Weights of a small GPT-style language model, trained from scratch on English Wikipedia: vocabulary 32000, tied embeddings.
MLP neurons of a small language model. Each row is named by its layer, matrix (gate and up: input weights; down: output weights) and neuron, and shows model dimensions 112-207. Each number is 50 + 12 x the weight over its row's rms, rounded and kept within 0 to 99. A neuron's up and down rows have the sign that makes its largest values positive.
Before each neuron's rows, "fires before" lists the tokens most often just after its 100 highest values on Wikipedia text that the model never trained on.

fires before: "-", "\n"
L6.gate619:63 55 38 32 61 47 55 44 49 50 25 48 68 55 56 33 33 45 60 37 37 69 60 55 46 29 45 56 55 54 47 45 36 54 55 47 63 68 46 65 40 50 43 22 18 55 63 47 30 51 53 55 52 31 60 45 56 21 56 61 34 55 37 34 64 47 58 71 37 35 65 19 53 39 68 64 54 38 38 64 58 67 58 49 39 45 52 63 38 63 56 48 59 36 24 61
L6.up619:70 40 43 57 63 66 56 47 49 46 46 36 65 22 62 39 48 39 69 44 65 58 48 49 48 55 42 37 55 63 50 54 39 70 44 55 66 64 46 29 64 39 48 74 65 55 53 54 39 35 63 60 68 59 34 37 27 44 37 51 32 51 50 66 65 57 44 35 51 48 52 46 51 41 46 37 64 29 50 47 77 44 49 45 40 68 49 49 66 54 58 44 48 59 47 58
L6.down619:49 40 40 63 52 79 42 52 48 53 64 58 46 77 70 66 42 63 51 33 63 55 32 44 48 57 31 61 40 49 53 64 43 67 51 67 45 47 70 51 35 48 52 50 49 51 64 29 47 32 49 65 36 66 55 49 34 25 17 36 61 46 56 48 62 46 45 37 66 47 38 66 51 42 57 61 49 66 57 47 40 36 37 59 46 64 53 49 41 57 54 34 53 45 50 56

fires before: "s", ",", "\n", " ("
L4.gate187:51 51 72 44 55 66 52 69 48 48 57 56 51 65 38 50 28 35 46 28 68 77 29 66 70 70 49 57 75 48 60 59 63 51 50 49 12 42 56 65 33 62 45 57 56 56 33 40 57 63 52 45 24 50 56 56 65 53 56 84 39 34 46 67 42 45 46 64 55 46 64 24 41 51 39 58 40 50 57 46 54 43 31 40 61 55 52 46 40 33 36 46 46 45 43 47
L4.up187:48 47 65 50 59 49 50 57 13 46 54 43 39 66 53 40 53 45 67 44 51 73 58 29 60 54 46 70 48 54 40 47 62 54 48 59 51 44 68 52 54 48 56 48 43 64 52 54 57 71 44 27 26 64 45 58 69 30 60 54 40 51 53 68 39 41 51 66 43 37 49 63 56 56 46 60 62 36 53 30 46 41 51 38 46 49 55 52 30 45 50 60 40 37 48 39
L4.down187:55 62 58 54 37 49 40 65 45 49 60 50 66 49 39 37 35 52 22 34 38 51 62 46 32 65 47 63 49 46 35 73 32 44 58 48 48 45 40 64 52 35 48 35 52 67 76 59 51 49 57 64 37 30 43 60 59 48 66 50 43 66 49 33 68 55 41 74 66 48 73 63 49 34 54 55 55 48 55 85 64 50 59 63 50 54 49 50 75 48 62 61 37 44 61 61

fires before: " |", ",", ")", "N", "E", "\n"
L4.gate899:47 48 47 56 35 47 52 45 69 65 44 61 50 42 50 59 43 44 24 50 60 47 42 45 36 43 49 51 65 70 50 59 61 36 33 45 81 54 58 45 36 30 53 56 66 42 59 67 45 27 36 64 72 67 65 52 48 42 54 52 64 69 36 60 44 52 49 67 32 26 66 30 53 52 51 47 54 41 39 30 66 48 56 64 69 44 35 33 54 60 41 28 51 39 66 78
L4.up899:50 57 52 52 65 55 59 61 59 49 43 58 49 46 57 36 43 50 31 21 63 50 46 64 59 31 66 38 58 50 44 42 30 55 58 63 41 40 66 45 80 39 77 50 56 33 57 75 65 45 63 51 54 60 59 70 52 37 50 60 45 49 51 52 63 66 49 44 54 42 45 56 58 75 56 56 53 71 57 59 60 53 67 49 41 62 66 61 52 34 53 63 46 49 58 49
L4.down899:51 41 63 68 34 37 56 50 60 35 55 55 53 26 68 33 28 40 53 49 37 59 54 47 54 47 64 49 52 46 71 39 72 31 59 53 42 39 75 48 46 71 40 59 62 45 59 65 48 57 49 40 55 57 60 51 48 42 44 56 40 58 34 39 45 45 52 49 41 53 63 34 58 40 43 54 61 70 29 22 53 45 43 56 63 55 56 55 55 30 39 33 18 44 48 39

fires before: "\n"
L6.gate164:59 37 45 26 29 42 55 43 53 58 52 62 48 36 59 54 65 50 55 43 43 56 32 47 45 50 39 42 60 42 64 43 44 35 58 62 51 62 52 40 39 42 58 68 83 78 43 40 41 69 59 42 39 55 35 56 70 56 56 30 78 50 44 48 45 71 42 51 51 35 65 50 34 64 63 51 42 51 45 56 43 53 53 61 44 41 60 26 56 54 36 53 36 47 43 49
L6.up164:34 66 35 63 37 38 29 48 41 38 61 57 55 58 46 48 49 33 34 55 38 52 41 76 68 43 29 28 57 50 39 42 33 43 60 50 59 40 48 53 42 51 67 62 69 43 43 39 45 58 38 43 62 61 59 36 65 45 69 52 33 44 61 48 60 47 60 60 50 37 71 61 53 53 67 28 66 43 33 26 35 49 42 55 54 44 73 50 38 42 50 71 67 39 52 55
L6.down164:69 43 39 46 45 53 40 65 47 41 22 36 59 46 35 53 33 60 58 38 35 56 54 58 45 55 63 52 26 32 52 51 39 60 58 48 38 62 58 38 54 44 68 68 72 59 50 46 58 73 53 60 57 60 39 60 65 44 66 52 23 47 25 47 37 80 44 45 40 61 33 49 39 57 60 63 61 54 64 62 56 34 49 49 34 39 24 40 46 45 45 52 43 50 47 48

fires before: ",", ".", " and", " in", " of", " to"
L6.gate462:49 23 60 58 57 43 34 47 59 64 60 48 45 52 38 59 48 42 28 84 57 55 63 20 36 40 48 56 27 54 21 51 59 39 62 61 52 46 67 49 62 62 65 43 60 50 43 66 61 66 58 71 36 34 49 53 59 65 52 52 35 54 51 63 59 41 38 50 46 53 70 27 53 55 41 63 45 54 47 44 51 33 56 45 52 73 46 35 40 37 47 63 49 49 32 49
L6.up462:57 47 62 35 55 35 57 44 49 51 59 33 44 50 60 49 36 44 56 83 40 47 55 51 57 48 60 45 53 55 41 32 41 49 55 61 37 62 47 33 41 53 56 86 28 23 46 22 37 32 35 36 38 51 51 65 56 47 46 59 55 35 66 26 36 41 49 51 73 51 52 49 68 44 45 56 34 55 57 43 26 37 30 47 50 52 30 21 38 61 49 42 63 67 45 71
L6.down462:40 39 51 36 59 69 51 36 38 46 56 47 53 44 59 37 60 36 34 33 64 51 66 75 49 40 66 36 73 54 51 75 28 55 38 28 48 51 25 34 62 55 57 18 42 47 56 67 54 55 32 65 66 58 66 32 61 42 62 49 52 55 49 75 59 48 43 54 45 28 49 51 52 48 62 46 48 37 34 35 73 65 44 52 33 50 65 79 76 52 57 50 60 53 59 44

fires before: ",", ".", " in", " is", " (", " that"
L6.gate614:56 55 66 41 57 58 21 56 62 57 39 49 59 47 61 47 44 63 38 53 52 56 30 61 52 71 38 64 57 58 66 52 57 64 66 70 56 51 51 26 44 69 53 37 57 61 62 48 44 47 49 49 30 55 40 63 31 58 48 38 44 46 45 46 71 52 43 43 36 55 54 65 35 40 49 49 26 56 50 39 52 45 30 36 44 61 47 67 53 45 30 67 32 25 46 52
L6.up614:59 49 47 71 82 76 41 57 49 56 53 50 29 58 50 58 63 52 76 63 47 26 53 70 63 69 36 39 50 60 34 49 67 36 60 49 49 60 57 31 63 48 41 57 69 44 53 77 55 35 67 51 56 51 48 29 43 46 57 28 44 38 42 56 41 35 59 52 46 48 62 42 52 56 38 59 48 68 46 55 66 45 34 37 45 59 52 47 17 49 79 77 50 41 54 57
L6.down614:48 66 31 35 53 45 60 47 64 86 68 47 73 39 40 58 54 50 64 43 66 55 40 40 45 21 46 51 39 43 48 59 43 73 54 53 70 46 45 46 63 53 51 29 54 69 48 49 29 51 66 55 63 38 58 48 58 59 52 64 39 53 58 56 28 50 52 32 45 71 46 60 68 57 47 53 64 56 49 56 43 33 56 58 46 65 57 69 65 43 67 23 49 49 48 56

fires before: "\n"
L6.gate923:38 83 42 42 37 34 53 35 58 73 52 54 59 58 20 57 56 56 33 54 41 69 57 48 34 58 53 49 26 60 55 41 51 40 47 46 56 48 61 41 22 46 59 44 56 61 37 54 59 47 47 52 33 61 69 29 58 62 33 46 45 65 47 53 38 50 52 45 56 46 36 33 51 49 65 26 50 53 33 59 53 78 61 64 54 48 38 52 60 55 40 54 54 38 43 36
L6.up923:54 55 59 46 58 38 45 50 24 38 65 70 55 33 51 46 26 47 71 33 68 40 43 36 52 27 61 57 65 61 43 46 61 45 52 50 50 48 47 62 62 43 61 46 34 36 51 51 38 42 51 32 46 74 42 45 36 38 60 40 65 51 45 37 57 68 69 57 46 28 83 47 57 67 60 51 50 45 46 43 28 52 59 38 27 60 65 61 53 50 51 53 42 39 28 63
L6.down923:47 40 36 64 34 30 44 63 38 50 51 57 39 33 52 40 55 44 52 46 51 37 60 50 47 43 53 38 60 65 27 34 30 54 44 71 63 46 60 31 74 61 71 62 50 47 44 22 37 41 53 38 59 55 38 61 57 69 43 61 54 47 66 56 36 63 45 38 56 46 35 49 50 47 51 60 60 48 43 30 64 59 52 66 46 52 32 58 53 31 53 62 40 57 72 50

fires before: "\n", ",", "."
L4.gate215:50 43 57 60 54 39 60 40 43 47 41 54 55 48 66 55 47 53 63 26 43 50 50 49 54 62 43 57 52 52 36 42 74 73 68 64 51 56 75 41 43 81 55 69 49 62 35 76 36 41 55 71 43 38 37 48 60 61 87 64 61 42 67 45 71 44 71 58 35 69 57 28 70 35 57 61 50 39 55 61 29 54 50 57 67 46 31 55 41 51 55 74 72 50 35 75
L4.up215:45 43 53 56 54 42 38 38 56 39 64 53 38 52 55 41 33 39 64 61 55 62 50 69 43 51 35 56 66 54 57 46 51 18 55 50 33 40 83 51 45 69 82 68 40 46 46 48 52 38 25 63 64 68 49 51 45 43 52 38 58 33 43 56 28 66 62 56 33 44 48 56 25 22 39 30 54 47 55 66 47 59 44 55 74 43 40 49 36 43 57 49 72 43 43 45
L4.down215:62 42 40 49 74 61 35 43 43 60 55 46 73 44 79 65 52 46 30 46 64 57 65 75 51 48 75 55 49 57 30 61 49 41 46 40 40 40 75 69 41 47 45 59 55 49 52 46 48 44 47 38 51 49 40 49 54 62 48 41 46 39 45 62 60 47 27 55 33 51 45 47 48 61 60 58 54 60 49 41 58 62 47 63 44 70 72 43 39 48 33 51 53 48 26 42

fires before: "-", "|", "\n"
L6.gate785:53 60 51 41 54 40 48 27 68 35 65 55 32 55 42 52 51 47 58 54 46 46 64 44 52 57 68 52 58 50 33 37 39 46 60 50 51 57 62 40 44 36 59 36 45 38 63 51 25 37 38 53 61 28 74 51 48 57 64 53 54 39 41 45 49 52 40 57 64 66 57 58 58 49 48 45 41 53 49 36 53 42 81 35 68 57 26 50 41 54 42 55 49 37 58 70
L6.up785:66 35 44 47 46 42 43 73 35 53 19 27 63 55 64 41 44 50 53 25 45 54 59 47 68 63 43 31 69 49 56 48 43 49 45 51 55 58 48 33 39 41 59 55 63 47 45 46 47 55 55 34 61 51 71 41 63 11 38 60 38 54 34 32 51 38 56 30 48 42 54 48 64 41 51 20 40 53 63 41 66 20 48 28 33 37 66 64 45 58 45 62 47 36 46 66
L6.down785:35 52 68 37 55 55 53 60 38 38 67 66 49 47 66 39 41 47 53 44 59 54 56 41 52 48 20 36 53 53 56 50 69 51 59 64 44 53 29 52 29 66 53 41 54 32 53 47 54 59 52 48 31 62 62 22 70 42 70 56 53 58 44 52 56 31 42 44 71 69 51 71 72 28 35 52 59 53 55 44 50 56 46 36 59 56 63 73 42 40 44 45 31 36 49 43

fires before: "\n", " =", "-"
L4.gate678:38 32 49 45 38 34 28 54 73 50 44 43 49 59 56 63 42 55 64 47 54 44 63 50 71 71 56 51 54 45 51 53 61 41 56 69 44 51 46 41 57 54 49 51 52 53 36 40 38 41 57 23 54 67 44 46 59 58 62 60 48 52 58 52 58 58 80 57 50 47 55 13 67 65 45 48 55 41 52 61 50 54 66 43 34 45 66 64 34 65 40 60 58 25 64 62
L4.up678:65 53 43 38 49 34 49 43 31 34 42 52 60 42 54 50 38 52 81 44 71 51 46 66 57 56 35 51 47 47 46 47 19 34 50 61 57 62 49 54 36 42 50 43 57 23 46 49 36 61 61 39 57 78 52 51 48 46 48 35 45 49 34 32 49 36 67 82 60 62 43 53 46 45 51 57 83 53 28 53 49 60 48 33 58 53 40 54 77 65 57 48 51 78 46 67
L4.down678:49 56 73 37 33 62 27 65 33 50 66 52 63 38 66 44 35 56 25 50 35 56 72 77 60 52 55 45 39 47 36 44 35 69 47 60 38 45 43 50 39 39 65 73 51 59 31 34 60 42 33 56 63 63 48 35 44 59 65 53 41 66 46 68 40 52 46 36 48 17 57 51 47 58 49 48 57 40 51 70 29 39 58 63 43 51 36 53 42 43 61 57 28 56 45 41